{
  "hidden_size": 256,
  "num_attention_heads": 8,
  "num_key_value_heads": 8,
  "intermediate_size": 512,
  "positions": "learned",
  "qk_norm": false,
  "attn_scale": 0.177,
  "learning_rate": 0.00181,
  "weight_decay": 0.11,
  "lr_head": 0.00629,
  "max_grad_norm": 1.0,
  "decay_fraction": 0.464,
  "final_lr_fraction": 0.0,
  "batch_tokens": 65536
}
MLP neurons of a small language model. Each row is named by its layer, matrix (up: input weights) and neuron, and shows model dimensions 128-191. Each number is 200 + 40 x the weight over its row's rms, rounded and kept within 0 to 999.
After each neuron's rows, "fires after" lists the tokens most often just before its 100 highest values on Wikipedia text that the model never trained on. A number after a token or word is its count.

L7.up432,218,272,273,291,205,193,147,196,239,226,163,255,144,188,198,198,209,246,120,198,194,194,173,229,242,267,181,165,158,277,236,124,225,256,136,166,233,243,181,176,242,192,152,273,154,214,213,241,123,209,244,202,194,141,201,195,177,278,210,199,189,178,224,163
fires after: " con" 27, " as" 9, " re" 8, "ver" 7, " As" 5

L9.up480,221,187,187,195,135,180,170,220,190,292,213,210,232,218,241,178,133,318,219,101,184,203,156,265,221,173,214,274,259,222,250,202,135,247,196,163,86,228,143,274,236,182,249,201,199,284,166,210,208,182,245,222,198,192,179,104,211,204,199,285,152,247,188,167
fires after: " a" 14, " Cor" 12, " of" 11, "u" 9, "A" 8

L8.up454,221,204,205,176,198,275,190,156,146,125,227,240,241,229,158,236,199,200,230,228,102,152,200,243,178,285,180,192,210,172,187,171,213,220,210,256,202,117,163,257,217,226,150,239,251,146,258,208,199,211,169,189,174,194,173,204,195,241,219,257,275,148,194,191
fires after: "c" 19, " con" 12, " do" 9, " d" 8, " Do" 6, " P" 5

L9.up364,196,247,210,193,169,190,234,215,240,152,168,196,137,224,179,132,234,268,211,176,210,173,190,163,238,226,184,174,210,271,245,221,243,119,135,149,218,227,199,242,239,226,222,220,150,221,239,214,157,192,174,130,167,92,147,57,175,211,219,183,304,230,213,250
fires after: " " 46, " 1" 15, " in" 5

L9.up176,216,192,196,203,194,166,163,198,186,254,201,191,243,174,214,180,139,165,199,161,199,155,211,134,194,229,257,149,181,201,192,154,199,222,217,211,194,211,229,276,185,226,251,180,205,247,211,208,147,227,192,165,280,148,281,180,245,237,135,225,219,182,206,170
fires after: " |" 50, " " 8, " Re" 7, " V" 7, " Po" 5, " App" 4

L9.up438,164,243,249,236,205,288,244,207,218,170,198,221,178,215,298,142,179,241,195,121,217,176,220,187,182,236,172,246,185,245,217,109,90,227,147,154,149,232,289,230,164,239,230,212,160,184,168,210,187,208,191,201,201,154,181,171,239,248,217,247,240,267,233,178
fires after: "c" 21, " a" 19, "en" 13, "f" 6

L6.up272,146,196,173,184,183,201,226,225,205,221,218,193,196,169,212,215,210,242,269,157,162,154,163,149,178,183,164,199,141,222,254,178,193,253,212,199,143,143,214,215,190,222,223,289,177,130,222,241,197,280,230,216,270,187,229,239,188,250,215,207,170,220,179,153
fires after: " a" 15, "c" 13, "or" 12, " A" 9, "chi" 5

L7.up269,242,216,189,240,225,245,265,247,179,202,231,195,143,223,224,132,203,214,241,224,155,196,190,173,245,203,199,195,161,222,226,235,65,197,199,174,242,231,192,187,171,196,218,140,197,194,216,127,216,248,227,156,222,174,279,200,267,221,186,186,159,201,254,224
fires after: "la" 15, " Ra" 11, "lo" 8, "born" 7, " Bar" 5, " Na" 5

L8.up380,198,181,204,147,168,241,189,147,166,253,251,178,101,199,253,185,166,256,226,145,223,108,233,194,177,244,190,171,206,182,210,221,171,202,233,179,142,157,184,207,198,228,197,158,176,135,197,232,204,303,223,154,216,238,145,116,143,192,137,183,180,176,161,222
fires after: "ar" 23, "A" 12, " Ar" 11, "va" 7, "ba" 7, " a" 6

L8.up39,247,225,175,196,152,248,215,251,258,189,248,239,185,218,184,232,180,156,196,181,228,216,133,195,236,186,163,196,186,223,211,211,225,280,193,154,148,166,212,204,260,224,174,165,130,246,216,277,132,161,170,165,206,145,273,234,160,201,217,148,176,266,235,246
fires after: "s" 24, "d" 12, "th" 12, "m" 10, "us" 6

L7.up203,171,198,175,176,187,200,202,138,150,218,205,190,138,235,238,112,197,214,233,185,174,177,268,177,220,198,248,164,192,168,201,168,151,177,198,185,206,287,187,243,167,220,212,209,195,236,265,201,308,167,154,197,118,220,244,200,257,193,162,225,115,146,246,160
fires after: " to" 35, " B" 9, " would" 6, "B" 5, "On" 4, "\n" 4

L5.up403,159,198,245,277,208,217,227,83,156,155,188,168,238,207,295,206,301,202,250,232,135,191,176,191,171,146,214,198,114,227,211,187,232,191,258,232,199,143,201,205,175,245,147,206,168,251,197,186,174,218,193,187,196,212,186,296,151,185,193,260,153,234,204,246
fires after: "\\" 26, "M" 12, "cc" 5, "J" 4, " As" 4

L6.up461,203,239,186,131,208,203,225,144,198,139,273,229,167,229,183,191,202,205,194,238,187,188,209,231,202,207,265,174,196,190,93,201,204,188,173,211,164,267,204,240,201,212,175,189,183,193,181,123,208,276,216,134,182,200,133,242,146,159,202,198,236,181,170,177
fires after: " st" 25, " tr" 9, " Ch" 7, " ch" 6, " sp" 4, " take" 4

L5.up465,183,231,191,129,100,158,132,224,173,214,233,137,189,208,174,181,246,252,195,193,184,227,129,322,193,175,185,218,183,217,179,193,145,238,217,226,219,240,179,176,197,224,148,263,169,187,216,186,256,189,210,202,180,163,200,263,168,198,252,215,286,215,198,192
fires after: "s" 31, "now" 7, "z" 6, "k" 6

L9.up172,195,131,176,204,190,127,246,218,175,163,223,189,255,240,201,186,166,238,208,151,191,146,179,182,298,192,238,182,189,196,156,204,153,156,164,210,146,242,246,278,190,198,215,232,207,142,155,198,231,139,208,96,270,217,167,228,171,174,118,180,178,241,251,147
fires after: "w" 19, "." 11, " qu" 10, " Mi" 8, "ch" 6, " Ch" 6

L9.up308,203,184,181,180,178,229,182,197,219,256,172,252,200,167,206,224,233,239,152,112,122,235,202,192,142,282,252,185,220,168,168,198,201,158,220,231,184,166,165,200,197,251,226,172,189,179,141,206,261,235,156,154,244,262,159,235,204,182,146,221,231,225,190,239
fires after: " " 21, " Te" 10, "y" 9, " b" 8, " B" 7

L8.up345,269,194,208,240,203,274,168,192,213,157,220,234,235,197,187,218,230,217,204,215,164,205,181,205,269,132,162,182,197,228,232,228,178,161,224,228,257,156,222,218,139,226,162,203,149,195,99,266,278,214,167,192,286,197,197,187,186,215,173,158,265,179,134,174
fires after: "ra" 28, " Sa" 12, "la" 9, " Ma" 7, "ta" 5, " Mar" 4

L8.up255,172,145,169,121,143,285,219,216,176,220,233,215,169,209,117,190,219,183,255,150,194,173,247,184,192,171,177,156,152,240,153,199,171,180,135,233,215,248,175,183,183,184,183,233,165,184,223,129,256,218,132,159,196,191,263,182,191,85,181,147,227,246,112,198
fires after: "}" 15, " d" 13, "d" 12, "ar" 9, "h" 8

L6.up135,154,178,162,210,232,190,198,219,161,234,250,120,225,185,245,209,174,171,234,146,255,219,142,243,187,254,283,178,65,170,226,197,237,192,174,181,108,158,189,249,174,232,154,207,201,205,218,256,180,256,201,161,248,237,213,292,157,135,205,235,199,160,296,179
fires after: "ri" 13, "cc" 11, " re" 9, "e" 8, " Pri" 7, "ro" 5

L7.up430,222,253,221,196,138,213,242,199,178,249,235,203,182,222,216,236,179,281,178,188,198,173,169,217,213,265,207,185,212,191,125,173,191,239,165,142,175,218,232,262,140,220,174,219,209,238,239,234,246,119,199,185,159,254,182,214,190,90,184,160,324,249,235,143
fires after: "." 90, " ==" 4

L9.up418,196,208,261,251,76,205,160,190,171,201,267,209,156,226,198,179,253,144,195,212,180,198,213,254,198,159,191,228,199,149,221,175,152,214,217,209,123,183,222,226,190,218,237,224,202,173,245,160,218,237,206,220,171,198,233,208,196,180,172,181,208,260,182,147
fires after: " to" 40, " g" 9, "y" 5

L8.up402,188,211,195,181,219,225,191,256,172,183,195,177,216,242,291,186,171,202,214,173,195,126,274,210,201,188,298,227,122,275,165,187,177,228,213,179,163,259,218,287,165,250,103,235,202,166,245,192,205,230,216,113,189,131,215,232,139,208,167,105,167,172,237,202
fires after: "p" 26, " re" 12, " Re" 12, "re" 5

L8.up118,167,249,190,186,179,172,138,232,218,248,239,166,220,175,211,164,177,131,154,169,140,202,167,229,209,174,242,222,205,288,192,118,225,181,95,176,289,195,168,219,213,260,150,200,178,201,194,268,212,195,159,195,210,160,211,185,191,209,158,208,206,163,192,165
fires after: " " 15, " re" 14, "er" 14, "ver" 10, "leg" 6, " qu" 6

L8.up140,247,262,233,123,111,217,232,253,104,181,228,204,99,149,248,195,157,200,238,213,212,164,182,227,212,193,185,156,194,217,260,149,161,231,203,156,149,233,295,199,206,220,106,167,227,159,190,182,263,234,151,168,225,208,201,220,227,188,151,204,203,265,162,76
fires after: "br" 19, "al" 13, "el" 6, "h" 6, " 6" 5, "b" 5

L8.up302,255,149,148,271,156,216,189,131,213,206,177,210,180,207,191,146,169,263,212,184,201,213,206,242,196,215,243,166,210,210,191,168,212,172,214,168,200,123,210,188,187,242,150,163,108,236,180,241,152,132,208,206,230,181,187,182,159,132,160,198,164,189,163,251
fires after: " pro" 30, " m" 15, " la" 10, "n" 8, " con" 7, " La" 6

L8.up145,216,163,194,186,185,205,210,172,200,205,182,136,169,206,193,268,209,113,223,183,191,178,185,165,228,232,121,160,217,185,212,186,168,169,191,174,213,84,222,278,142,245,143,169,193,177,274,271,209,175,175,217,189,201,201,287,185,232,131,285,247,262,227,229
fires after: "c" 25, "ho" 17, "ro" 12, "e" 4, "ri" 4, "h" 4

L9.up240,183,197,199,262,147,208,234,163,227,227,211,226,204,254,180,196,149,175,188,233,170,155,196,175,234,180,189,247,232,155,154,152,165,207,203,206,172,238,161,214,223,204,135,328,176,273,189,221,246,216,202,171,280,218,215,202,208,249,224,229,145,200,180,172
fires after: "ho" 12, "hi" 10, "le" 10, "y" 7, " De" 7, " ch" 6

L9.up444,192,183,198,203,182,182,203,140,155,257,254,209,181,216,204,182,239,279,269,220,204,205,205,184,253,249,209,193,182,192,194,214,139,280,200,176,242,275,143,242,184,236,185,230,109,245,281,231,169,195,238,206,229,188,209,129,215,221,155,215,171,242,248,90
fires after: "n" 22, "en" 16, "ce" 11, " Li" 9, " Al" 5

L9.up437,190,185,175,199,198,199,171,89,209,214,246,238,158,171,240,202,159,146,216,207,234,112,240,205,195,159,166,148,186,287,181,172,189,170,221,223,195,172,255,214,216,222,237,157,165,195,173,225,177,175,218,153,173,186,210,203,262,168,286,312,183,224,235,156
fires after: "s" 23, "el" 11, "al" 10, "il" 10, "fe" 9

L8.up219,104,223,122,193,142,160,224,193,253,195,286,188,266,158,188,181,215,181,189,237,160,154,258,257,210,188,226,131,198,182,174,200,198,162,206,207,202,166,215,218,263,216,149,237,225,213,193,179,166,177,198,187,225,261,206,229,223,208,179,172,262,196,162,297
fires after: "s" 23, "z" 18, "all" 6, "les" 4